{
  "n_layer": 9,
  "d_model": 192,
  "n_head": 6,
  "n_kv_head": 6,
  "head_dim": 32,
  "d_mlp": 768,
  "vocab_size": 8192,
  "activation": "gelu",
  "norm": "layernorm",
  "norm_place": "pre",
  "norm_eps": 1e-05,
  "positions": "rope",
  "rope_base": 97300.0,
  "rope_fraction": 1.0,
  "qk_norm": false,
  "attn_scale": 0.177,
  "bias": "none",
  "tie_embeddings": false,
  "parallel_block": false,
  "extras": ["capped logits"],
  "init": "normal",
  "init_std_qkv": 0.0361,
  "init_std_o": 0.00848,
  "init_std_up": 0.0361,
  "init_std_down": 0.00848,
  "optimizer": "muon",
  "lr": 0.00964,
  "lr_mult_down": 2.0,
  "beta1": 0.9,
  "lr_head": 0.00567,
  "grad_clip": 0.5,
  "warmup_steps": 200,
  "schedule": "cos",
  "final_lr_fraction": 0.1,
  "batch_tokens": 16384,
  "seq_len": 768,
  "doc_mask": true,
  "train_tokens": 127700000,
  "steps": 7795,
  "dataset": "wikipedia_en"
}
MLP neurons of a small language model. Each row is named by its layer, matrix (down: output weights) and neuron, and shows model dimensions 32-159. Each number is 128 + 24 x the weight over its row's rms, rounded and kept within 0 to 255. Numbers have three digits each.
A block is one neuron, or neurons of one layer that tend to fire together. After each block is what it responds to, as a language model described it from the Wikipedia text at the highest values.

L3.down191:151160140103140088133116134116124110091126119145161147147149145116143103115153138139115122124133081120111120107154101102091126098165129151134153096094182123130143145127125063125137136161130127091067123127133176118141111130133159178132127144117171128092132131125129159135111079117121159117156111103140131143153130129138146155137156111103121119151104152137062110149128160122106112103142
L3.down333:146136151158112082119142159121107111086160114143120149136144125097143145142147113143120127092127080115133119121166102131097096109109122184163134110096149143143144183123125110118153167157128113121094109142138172114121136133132134144146101158128158117084109151119144126126110067093076121113132122129132132131167138128167153146141146148094118115095090140125070129141181168093125092097098
L3.down357:160129155142114111130141104044125119113136115096127154142117134128114094151147125142160124141133100167083116140153081109138087106077130171167089154125152167140171126120137112112081106150112166138136122096142103121169130141125153175186086153163131149125126132131145108139134146080115133158152142153115110137131138131124096122110094141135124164134119100141124142163105138128115108123139
L3.down374:108089124126120139135119138065119171136127104124124118162136149089169148141175102139151123126130149127100134103144154129155104106113106129108134147145113152146118129089115128097148092095129126121116083163127136155141117118153172100160102179115122107108187131122142128137143114169119129158129136118129152075147110157114147078114150115105129126135119121119103088119157159131139165084144
L3.down502:159158129138155135141141126101121122087120079072113163137149141110119117152161137129187149131131121165110099128176154138147164093073157132128105134153113127123129144154134141125104165111139157150107111171131137099173115136114180126137075130123102122133149122178144094107159095093146136136079125128107134113126116124110113098114168122129128139094127117156155156117096143120149141083099
L3.down545:187114123156137111145126098079112128084151134085104158140119136112123116146157151111155171133130074121090137096174121122139135132107125163175132182155111130142150092134109146122107111156107119136130130081154150103144091140120146132100094085120111129135099085168135111114145121082133165168114113130147085123129112097129100103152104119149151156082112124149119173137139123145156109092118
L3.down637:128091087105079159125132122107086137130087123142139162098123146113115132115138191096103171086123139135111136082090107147170127157085088121159101133170132118115154135151134146140084137152118135152124114125131150162158165156147096151138125134178112167138159131130124112169136142077100112142158113106117119165140114155134129149122146098075158134136132161114135102135112148134136132144151
L3.down702:168132108132087134123140110088088167123121079097116149156088148103124133122158140127155136094103137111075145138150105154108143087125131156089122172136077144141120093117129121115156127144072075131114132132127108096121120128139089127105111162090106138160123128154134153119145122126159163127136145151134130124137132158124126148150070118163109155129138139144107161135089106128126086146122
Responds to: Second digit of multi-digit numbers, mostly 1 after 1 in dates, years and counts (January 11, 1148, 1974), plus hyphens inside compounds (post-graduate, two-and-a-quarter).

L3.down127:134120120140140131112105116154125134089111123146152138069111110121132154142170132149130085116083108110171138098150101123144130139112110137064127100160134126132102144122113153143112163142105125124094102133181136110147121107100131159109150157089133140142149118164118105082110116136149136127154108100155127140134162124164130136133121202161161138125142118142154115067131101112092144119157
L3.down155:100163082169156103111131191156110171134158156123140116104073087068127113116132145118117102110127102139112130132113149078116117126102139116140119133133161114162142150131117121122109088119119127100123088148132107151134129122183173100124124099121137116118147151120167108143112124116162087124139097128161105179168143131104119118138114108100119143062124095128140174105132114123107163125089
L3.down314:141148136124162098102123129100138143119144138139106132108177102130107144118137130167120102120149125095135133102105128137160073158095095141124114121085134121126169154101109149104091115141117111117143162151134133113129143169133151154128168143092102145146165113134133097128121148148085091116135064171140126175086159118145131145097122171128133128124146127119138151107098124143124086073135
L3.down425:119141100125140171101133135150181144148119130137103158130120072160099143098081146164158122104109149164119121164083107121138120114165082134116139118121134148156120116085139118116114127123090111140099148059157140105108152121134117130146185123145116074113156125136119110119137171118153101100135086146171134119087167153116162100119143128162163137159123116133114139177154132097171099113106
L3.down469:154163097120154128155156146106147107123161108172126134170139141117128179101153089105106109102146067135120160154126081146161143152186118103136134136124120095102112125105132176086131156119145109157133148128094128131135114098154131132148154151133168153105116084143114131162116127162122112127081112145097174181115116085145134160147138174113139120154084111117128138132124110144129110111129
L3.down529:173145103147102117123135151138101125143133084146089139136115134139143129084128138130150112143152130113129174128127138179084145106129104163110174086156100115140063127165149149125157138152103105112110138102149135118163107163101145105117148141109110113136145125174073149133133053131149121120158098105146123131103130112150162193130153152125106088141092133104149101162138137106132151080126
L3.down595:117098087106126076152138136154125159106122139054169083115125134162151155130131124129087158159135134122119156118144113105113132157144121074103122088117125154158143132151106113124100107150173151143177144121143146141141117159128118118151140139126120132175158121153102082115100143111144150154152121140082104099153121120133131098129133132117100141067100108138128164122114116113134149155132
L3.down653:142076116131154173135115117129109119154122155081084153082135070136142126135130148095136140068149117099155140127170170134100096145108146128106108119106132148157185128141161129168125125128129152135141086082139102121110123099149142183123143121132159142100071111119113116164144141158100130129119121160122125138110165135171075109125102135132099131158131117175183139127118118098147147124180
Responds to: Punctuation or word piece right after a capital letter or name fragment inside codes and names, such as the hyphen in B-1 or WB-19, or the period in G. B. Sowerby.

L2.down32:159153125152096123121148145130142128081134112137113129151131134107159126170132104130136153112073095106166121145181155157115113127098101157137121150135127131135133163149126130168154140120123107174119133133140138130132186113122136157090104159138184135070089128099135135139142059095099136131143087147135115157163111152129160124100164159108146105116085128159094166161150150134107104098101
L2.down118:159134137144103105134128130112123103092154118105115145137161144119141131127138111131146156105125084099157093149189113149081105116135117154151113112101164111142147167111123120128165152107142136155119133125115135121138136111148139181130095144133203132097093129110151139152132038098118144124177101136119128138170110130160143135100177141109126115109082137128082137152160166133118098098126
L2.down136:109126110137101098163164137092134090146129093139161128139185134154084115117156108127149165119106097109169088129131143157116122148151135168103137097095178186119133168138123138094161119124155093106123121122134140137135124143131125136102137141127161107132074143144120133138127113148111123153097145122080145131138090111133206143098083118140145138187140151120137102166152119130115104105102
L2.down548:202087157108123101145149120124139126092113116107105137146144172123108093133133136097118148094119108126128085154146103105112111127123112135173143113124179114152153152109131106126174158168108143146114110141142157143142107145142114140158118136130178132082124128104144154127119079053122151134188121130117099163188116155152130128094190122094165133126076124130090127110145131129121129132120
Responds to: Hyphens and dashes inside compounds and ranges, such as self-esteem, 2009-2014 and ultra-Orthodox, plus periods in abbreviations like Mr. and U.S.

L2.down50:102156103107091110125144143144123118127156104178107146113137131108127117083118117119121174126093124131114120132130102120140149101107119152121088138159103166132144095091147150104141129093117090139124149114157179127142141115153151106126126146168131092132144113118143119108106164094132150090146102134108110100124195211113142104147173110122131130100136141155167127134144134137117142135188
L2.down108:155137141126122140125108130137112138117177110163160114117098122151116112115124134114085143148118128127168113116124121139154136127099133114119143142142134171121115127073105184099141106153114120133166151093152152089115137128134096131129096124144115077107104089097148145138124102118138144155151088158103129146130166117088130134129141154085129112167143161153125070116163165118121162084146
L2.down390:111112125136148172129091149130147165177173179141128110127128139104122139110136106112131137147133171115128095135131108127144140110157135084139120132105111131155082121114095088061138078146119090124127133106148175165089085143180096179144138130141126118123097108132152090115083137134141112126106105090148111140138143113134169101106165104110153124115099129111125128134139157110135152125130
L2.down580:123085118158112092142115173118118164113157121119172096134111151167092156106109120125153121150166120178178120148093157147135138143076147134115160112105114168112130136137138150084127130143092116116155144130157129119129138146116086145101143073133124114135130082101136108146134104120123149086162095106113150142131130082156130081134133112097108090186137120171165120124114122167111126137116
Responds to: Field and heading words in Wikipedia biography infoboxes and succession boxes, such as Preceded (by), Date of birth, born, Early life, chronology.

L3.down96:121122119118151128128142087133125147091116156091133132140130104132121129125158164166115147155115108106139089126142096113143131153121139092135121121125114125091159152130102093065093142138135112177086116143129090139133115119176118131123166102182067082103114081140120129138150128097159098098162150155112138177166074160165128136100089134111121141147129126145106100143110100106136105161162
L3.down128:097124137137111107113136125119119148066138119106120109088089154140121129166099106158102124158092129142149144140145083079137154107094143143108091114149138149112113170153111095121162155114151168140139107128131140162130113117073115121180081103127168095105129067145112078109118120168124107126130121122153093147192098142137137108144094111113118120100104174173122113150122125121178132125131
L3.down204:136131137102144149086140115134078134150158178129126131142157139135123104136128123162155104133108140111136123137137149118140106113155139124157156140149122085112167143119091152137123127108136100149056110102072202101147097143168142153088129128100104147132115120116124138109119107142121136133162113111107135136127112148048142135122117099140124139127139124101110157110134075130116116096097
L3.down500:097119161139134083103104120161108138116117104100144118097095135103131081141115146113105160081096075137147125109059146106151114095091120183136101150112140158133140090097153147139139149113142165140139126154112124152152144159140136146101123157119124138126113136126122096123122173162148101129126132150135139153126091093132158073109131124078174138172141138125127083093155129072125144115122
L3.down508:148111169087064161125098114121099139120108132134111134082098117084149088101135140117121172131104157165158121122148162101144126094112104100152132112169131145104131118117084129119132126138126116131143118115127154165116136123145148113128098139144106162124119145104154120120130143130116163088135117134127120130123112161103133114169167099115167156163114171125159134105173155094134133150197
L3.down583:139149106099118138114086132086113137084164115114133166149137131093104136149195121119142100117132115093137134127126136134104108158172112109179117152098162126113108101092117117151097134091156176148084150218125087146125122130113134175119160135145101132145137184133097137106139118141164103143132105093118136143146127121140125133082106150134110144127106128132121133101102137136125086136092
L3.down631:134097132093130088160148088112111121134159099101111131125103128190136117156109169099140103168147138067113108144116078142135107111111114120131095124141094134139110082126138143126108133130118172144176115115133146140119140139132124116120126144094124174115070085148125118135150158116107136156153154141168159156153119138194086117141129131136084112164127132124088134101178163173127133153132
L3.down764:126152105176087141139120194140117131131123102118104127137153123114115088068082163145139160143135109114130141126145130112121111127117114136097152138073125126125173130176125151159101135115113099087112151116167130093144101135133118142134141146093101152113101173124146133168149116107160125126133134139124132129148112090121108128089114093129152156155105115148159120070107149144185109089097
Responds to: Fires on closing pieces of split common words (belie-ve, disapp-oint-ment, advant-age, concern-ing) and on the conjunction "as", often after a comma.

L5.down305:118142097153165146135142104157146112106160117130177123127072142124127100119107109100128148117104100120119083129160131132130155137093124102100125125113116124092118153083091150145109104142139128107114112134148066129115118139112113122125077142169139101091143114173096108113143156128116161108125145102121153108156118131085075108177109104126160133079136114131106154165136130160128147145157
L5.down592:094166105153145104141129067113159108131079141134118121142148130127173099149086129142139144150157103095123108139112131137117165136133168148142103135105141126178124133140156162161084122183139123099122148114146113155134103110139135138084136111146162130138082146175122127127118177136165149130125111121164121141122159142131129126149124142157168133126102108057087157109113074114092127100093
Responds to: Verbs right after a subject or relative pronoun (It was, which is, It has, as well), plus mid-word pieces like -es, -is, -os, -as.

L5.down694:107123123205104147173132151139155129084142117138127146131112125059159110123131144140141101123144134164124134142132122147136117147112153152118130163131137085136139104107101147089114062099137112172128139140138082154141103155156158119139119067125163149116168103087133144093119162177156135129154143140111151110137125120152136167128080137142117127122110138135108112110121150130122127120168
L5.down721:124115132113116113129125149120132107140115135162158119146121142095125080151139093132153094154130141130114150146100131143138097111140174146125143138171138121130133081096122148155116133107118144119198106111155121157129138118145113126100133144137096157131091143123137096124166104129159108034116161083132160117127113154089127094158096128148096126092133137104130136101139086119127140123114
Responds to: Dashes, hyphens and commas joining two numbers, such as score and year ranges (2007–08, 22–19) or coordinates, plus second halves of names like Los Angeles.

L5.down54:133107154185128108138113119106108127142127076163092086117144106156106092144172151129160127128149154107155116086136163138110106132163157147163177148079146114141116100150167132123109137132116161125144131109137117114136159103077158117091163104140130132147140168143123145156116105104126108116139133116182098138121086133135138096158133109132116102122125126108116147134137156085108191119121
L5.down401:101158126121121148120116124146166125147140136143081146128120148105167131157138142105126088152170111135116109135110185140133127143168111137159129170158094103161141130122119170141132105133102128147154175112119124150161136074133161076128135118100122161166135133069096098135139139145124096120115199122127109142107124076077129133107129107135107141107115134077127137156128146146122159098126
Responds to: Second digit of a day or year number in dates, especially after "1"/"2", e.g. November 3|0, 2|0|10, plus a few words after "In"/"At the".

L2.down223:145122148124086072107172111127156125083132103074103117103138164123142079133140124102154110120127108116143119141132137101095113149143192126175112092112163122148148192089117124108139139111094128149095139142131158171115105101151123140137118156136177130096122115109176128146127105101122174144153099146170093166159146129175165124121162125127118103132131092155078123132136120158123169117152
L2.down280:156091145121127131146181114102135107105133135102084164151146126090089104129147126094138149084137103139114117151148126120063119163141115147143127116146171099154134154140120108123152156163125140127105114129117131142154066154147118139143123143127192092117102136149156150133117108052088144112148126140102120163189147164133112158115186129108126117113104128115098115128154139137119127123151
L2.down316:138114144126137110125121139100145070117142091093108146160126170094116121113176126120133169116144079104134110141146096139071132105167101142162149114141159141124125163133142122138153148138125127125101114139137163122138112154104117152148132153115165139127100147097158158121113078077105133133149138135102122127217121144154145119113178126108123109120076163118108100133135152129129120106144
L2.down333:125160138126124129124133147111148154115124122110117161120117143123133122077116151131133162067128081101137128159133144111078132102128114167120133091123166135132145168117127093119129117138133142088103172152126112113182101149120120148120157119101176093118098117150180120106136086073107163117146125143161116165128141145098097123097150158142128129131154147139083095134148112116131112111118
Responds to: Hyphens joining compound words or number ranges (self-esteem, post-apocalyptic, 2009-2014), plus colons before quotes or times and equals signs in formulas.

L3.down193:111175148134106142116110136150134153148109111124169135134081115146159096165122139089145090110123153134128135128124134150135114164185114106081167165110109142139151215118124097093134112149129088143107163099140128139110162122137116116112185132124135091131160166122088092106111116132167114105108197118136119122107084153126151093087114137155140127119159106124135136102130138168127105097169
L3.down232:127115102137140158127121078129129101122091109140095093188147116115154118112161149127126142132134197133119146158163129168131142133139083100095178143140119109095096074124119138176119165123116143171096103149131127140115095140158123123146140141177122113127123117145116141152150138149132145152131139158124109140130096114158132140126103148139123154158138122086164137104128084067147118143108
L3.down267:100139136168152102132120083114121164129094118142168111134149116085126143096122145103170156101120112123161142140166122099152102094182119135160154097140074172161130131131094116098112128158130122110145114119096173166139150143165131129102110099117125087080127154113120137088099155092130094113119119107170103160109095126069123127118119117121125119150143107166114096118142160158097129139147
L3.down430:178112176118102128135128092111137119124107133144124153111123126115107137104125161104123156145094136132172112109149134104151176121108127118139100122161170176105118143106106092106145135123113099103148093115128154159140115170145103134135127107131107115100105113099151143135146129094135162115143128158122122151123148129108139131141146097102162147184151170148126131099137126136090127148188
L3.down466:161132150144130125124151099130135095108119121125155129087153138127105076119071135091160142141149150091170160125105125097101087146130110164168125154150153148145148146098078082151161118169141126119129107098136130110135085198166179096102142139165134092147152128104126129136085134114125145153112136132139138114113145102122143098098136132123176147109157097141167185097070081106135141132105
L3.down505:145122112114165109118123119141103123148125137136128114102108151116089156107156117171135134135107090071142084141145105118106069138129154132106107130113143123105139149154158108150134126156157096173137158122061133127123062144137131162106118137125097126130199128143101102108145100137100115108130174067127114116117150172109126098139109122128134124161131163158152141088141128116128109117124
L3.down542:130122158097094163143157105097118127160118114134080151153148132132115125096117170122115155143118104133173111137151164119145139125137140098138089124183159143106095123109134113096153137125141065124128077127139119122104135172111093140139128067136144113129128106098162189125130150112105150120157132145148143178129108096146158138127166093126130176151133128102155113102125163117090169122154
L3.down678:128146144139164066150154109144139113145118129114148101139118081119120101163154134158142092141114111130101146113115165120131092131106119108137118145115108110137125105131111160151148127144117139094087092143136125155145162121085113092122129152133136115073139146143149085137110183126104138137113128140146091157133156119103176095153122132124125124131174107111102120149105122134123189174167
Responds to: Mainly the ".S" piece of U.S. before a noun (U.S. government, U.S. Open Cup), plus scattered function words such as an, about, around.

L2.down160:160118174159072151156102121124094156169115160149097114145144152125150104111103147150117107170111151144169108125116147127150134141071129123160138090149139096110128131155088153139146096122113143140121136075123111173150111148100115101132108151138148151128129116040149118122130161151129162116135132122135136132124126135092100078156145135107099145145123162152158100148147131127143100114175
L2.down245:170095122092126089116129134146094178120125139132120083099121147137118145148141109137121116083086117141125158134127133158113107105114139112120159180133131151101108118114119094117129166136178186132106116100111156069148104117110165115135099103151129103145140168118122101112114122136141078140117162116105131139138139172162123101111122126143119162121131167134126141129143144129127163118133
L2.down388:039143146130160136126138097102109107164112131133117141145106146122127110142175092103098117119152134144143143121131133129096141086110159115109096156122135176116108125149122160105100139109156137128176128152112139098111121108119104086095133125113141139130147140073208138121118141141121109123160128139084121144143124152125128103125140114191152102152131125151120104144106131102176137125104
L2.down578:128157128162158127151111097063128145194157141127104130153101138112144129121156084145130158045141133142160146126138120136118135133111150130087124160115134155110138138130085123097120120120106152169140151158130118137120165096105126128113138124158120110141141116139176114142132135156111139153140165120115099117114124071139101106137060113100122119175185127111163171092109177121157150138146
Responds to: The word "as" before a role, title or position in biographies and cast lists (plays as midfielder, appointed as bishop), plus digits after "19" in years (1991).

L5.down67:145116132123104121109128160142115093128158114096141109118179090141127140139130076137109155113149143121097129115141140133169149158125104115141136171081121097142136127120118141127171142114132102136116123148137203119127169126109115135123103145130127098130168151141084133130095133107111127133094160136149119084108108103177122121123150146180124087158103116154123158151099157151089144100118
L5.down547:123107146147083120113095184134140160111110143110160122116092179117157184133139148148142113115120170090118156116135126152103074192142074137105103166133112127128103179114165119144124075139127116134153139148169110143140078148136127122131107087140109112100142125132130121148136111136088106120087103123111127164177166124145128117110111130103092118123096168153182120065145101117153113137159
Responds to: Second pieces of words split after a one- or two-letter start (b|ed, d|od|geball, s|ag|s, l|ith|ograph), plus words like back and section-heading words such as History or career after ==.

L2.down100:177084114126127116143127115118128111122134141106096154100113096122103142107152147131123133143107138154157133127133154125116141137091137160151112116155169107093142120101130120129123148134118091109157107087128150133148129169178130116122107125151101108125103109079127080097120140071134159131139127165157151129096161098131098144120143112097163169151161116132120134117146157142092138109104
L2.down454:148078149103088106135109088120104119128107144155114130126144129132105118103142157113142182136128118140158085116131148083159181135113120128178099095168160120104098140096105147111146117102109110098144078104139121169112159179178094139137111115125119116097121098116163144100116158104163162127138122092114129104100144115105140145155132103115149143161151170153148126110154132106108116141167
L2.down534:127119081082124097137139072135136107092092137124127154119169102110107085161137129123121134106131086154123114114137138099122132150098123136136155113146133154135166163150149141130106146158112176146104171149141118119148151131145151137153097130140162101111167124160137110095139098193142074134139139160138146077139078185121123101107160151144131101142139116137148120124138124081127132141085
L2.down719:181110118125147136134100087104126141142080143147133109119143132124072160119150145116115190124105096118158131126128130066161134114150115154103129083106113158126152125090142148131175170153076109150150148133162115096112130134157135170124137138115170141124129109131148105121095104158129133123080131165124114085114157153126126107175086142122123150113162123117149129113089135105160134093130
Responds to: Mainly the second half of dotted abbreviations, such as the .S in U.S. and the .C in D.C. or F.C.; weaker on word-final pieces like Slov-akia, Soft-ball and Mas-ks.

L5.down223:138176127142158105136143124118121168177160164123138157148133107103139148140072081130109109153135080127119096143144177133123140122105166133096139136110088170144175166139137129154128145141126110131090135117131126122106124100179087138128155109105119139123133114122136098113144151102127153168153128088135138107110101165150128138141152119149096106150131088121156123107119082198095147124138
L5.down290:120148137110136126076135129142131121107126154108124140103098102133122112130087117177080075143142110097106145125107142085149140101092100156107109074166113173090094175118106112140147141131105132119095098136096149135092154130157144086154165145131113121127141105131121119140105129179163131141143140143139112127111082147138145106134122106152131096110116169084117118099134129159128124163147
Responds to: Short word pieces right after a capital letter or word start in names and rare words, e.g. K-n-othole, T-y-res, H-on-eyboy.

L2.down55:172108127136139119131105152104104141115126126129148140137159137154156160135158129143165168158134107106161138121169127122137101114180157113139082114108122147144123169140123115122165086130136135114145144144103119136097139093138096115137054112138104113179163106154153133083116130146172153133125128139124133142136083105127127125097162160139114094107121084149154081099140132101124097126149
L2.down59:123111135154163118138099080125092143104142105125126112188153142104147166116183145161166162136089121140126098122184144125163099103135136133131129149166071144119127143113119123127126152139133140131087138158149133097159124112118174125132103145095108095155171106161125133113118134130160176166115149150123103093110082134132140114114167102136124132118096080130137096113129140113122142096130
L2.down283:138095166104076109141107132165094158180176144138124115142137148105104116139154144146117168172112150160133071122111144078177134150120134133184133112135163106111103137097082159124158120122144128109162125128153134145116132112112100150180113147152119108090157131099122172132136125125152129140144134105115153088106177114115140117148144128130153130120145137108139097112155127073147180088166
L2.down697:148070181149138141155120101092070156090157159107142156145155140105119158134133156139177155145068130146123097111154171140163175100130141137156124142135086147134122145106120118120137113143124107114150137136144162117142125125131144135097093104150132107132167119136113140098142140072149163132104164160152143131099149113132122093120152108094133159122149107091133108095109131076131128084123
Responds to: The second digit of a multi-digit number, mostly the 0–5 right after a leading 1, as in 100.0%, 10 March, 12 people, track 11, in tables and dates.

L3.down97:133104100112137147130114179110085125120140165122117165157131117125106180109124141174098136139107148096120088157124165126144093156133094125163099112136134122125138113100140134121120172142117103131067119119133172136115159156165152139117099127116168126107094109127101085159152124099103172129122113097158130120123098129161109109156118146119164124132112112109134110183137089115108116136138
L3.down266:110140142096101126152125182105126153123144136147130095083116113133128107109132172140134136145078138135148087091154125129127204141107161127160079111150152180115130119102127126137116123114139122142144131100153134121135135141133121141161114076181117131101101114087112189122112138128120124125138116140102133125126131114128129097146139092087168156144125145111114139149161127093116151093169
L3.down296:141168152125101073123131104132137168110136135129095151109125139147121111088132123084131122091138098166128116145173132088108119098098113107125162124103123154087159147126134144147154116133112150103156147113093132138136143118130141150150092152064116135165117170148155097132152085128103118109114109101073122079122138184146111108116132135146143108128108121114181139133105142183135153153133
L3.down311:134094123085130158162136143101078121128117133134120096100093170095112120161129169128144104127123154111126071121137083126093138157146131161127150165128150156147150162125119130136119111114140100179151129155160138147101209158084104118179102105151120184102097115106114171122168083140122146127129133109116110131123103132149106115138129114117086123142143174136116107128178166121139121084148
L3.down465:136121187150114159132158125104102137114108111191102093137083135109097104145140134143141135113142145135123133112140137169063148109089157151153159143200106100129145140108128144127133112137129095094184124102147119117120134128189123116138137099131130153137141134081143097135126137120123147093157153132139115143115132112144158151144159148125091105131108118180116146128149099091125115126146
L3.down482:131107160076108114119116150094119133149113163149138108114101103074125101106139149132154160129097157166168092128146120150117137124079129114152124103166131134084154103094139133103145124143117110120177114124136167139110125148177118154144095121164082136120071139118158121112140116106122153118153100126118125114123142107126147115158127112085183155177116150131122136129166185092115152136171
L3.down594:109108093141131110149126138114117172146117142115146139089143114141094131065145152145141162145107139155151117124125126151182153096068158070154126112139147123129157139127117152092146147123116098131149148120151169144131119150162096102171095076184129142140125122112147119148144136134115157093156079102103108107147116104107085112146138110120109169143107144166116103141132142112123148109185
L3.down714:148100136074111151121128145126092142142126155125156117141053114094141128103111165121138170155090153154180113137181079132158125119071129131172123123174102117111156164098153101117153103145134129134105127118120149163126142124185148139141143133151086146122090156098108128120133098111116118071132081154122111136129136127141119117137118104058156166154093150128120117142125121118138126133175
Responds to: Words inside == section headings ==, above all life in Early life or Personal life, also Background, List of, years; sometimes life or each in prose.

L3.down23:113119140142141077111134118141107095150172144130130114096106138138079155133128075115125107145138143150130154139143121139142130111142187126098120114124088162132157141080161125116127162096109114112092122109124123136092144044124110143138166156113118105139108108131121154168090121115106147138166170136135117134122167138110147148132096110159135101144188111113121130114147087117107112111129
L3.down102:075165122102136151165106128146118119132104123153138128133077162122155081127118108075141141148098149142096129102117193103083131159095141148161100129134118112135129176112160121124184123132169137125111128153160135135116154187144149140119191148104141160095138114151123110138140146067165105113147140105146080135116121123080131118117168135114113103152152146128123144119124121124075129128135
L3.down109:129152147138108115149129137107077149076138127169095125118121152163180124149130114069129174130084137160128123086162151149093151089153123117125113111099133088150097143118136083142160145104127124147169107130146148122116123101119119164088112110077173121100102127107132124162193106103120154141115145132131157110097144095171141137106121158188134104103139133121101121164164133132111157136149
L3.down397:109132130088158152111090173123145090115139086104106107107132113122120093148176108135123121159146128116147151111113149155099108113131136092126148092145141147165199159141178106161136132099128145146127112158124113130126112157102105146128109146112099144155154168106111171172145088098109145092099085134127089122110156169135135113125146118112161122123152164123144155066126131112150096132111
L3.down416:155146146164128123125129140150111090114129138070181077133104105124154116156131073121096159116135120136093154141124185121092098126135118127143139123145147082143143142133158141135180122125118062129118118112132098144143132113150128113078145113153130161122080147127127109109110141112155128104174120141125129145101158157097108154092127133174132136111173150137142134118108129136099100120144
L3.down546:125176135145156109117068125106161120161157096132127093133141100181142136122110136135062157152120185151135077135182150093101148134147153131103103115101147082153126104133137087081141104109122136094138113131139104137095104101110137142150103125115144154139167119148158137139109148146148149094128096132096132144135113096212145130112189112154119118112136103138117110154168145131117151131143
L3.down554:115131137111130108141134122110178182152131161089163065158109124122108078151125121112120162126089136108138137134149165112113113089151057153134131145103134109114124127111142102101139125140120137138090126142105152132167134127098134110145092156107106150130144130122123119138154124161117128146153127138093099130142171141124142133100119163127096151152120153145128135119178181105116124131170
L3.down574:100090125129125107103168161128154119129158141099124132127095133116120085118153134144139129140113143141171139125110138084124150066134109086133150123120173126096107134140160174121146113136143126087151135149132149129156118152086148133084095179121126098145113129125200123114093129078149136086153118127120117117123083160117119151113106154164154144168152087129180135120152088110074164131126
Responds to: Dashes between years in date ranges (1998–2002, 2016–2017), plus "by" in "Succeeded by" in officeholder boxes and hyphens inside codes (S-10, ISBN).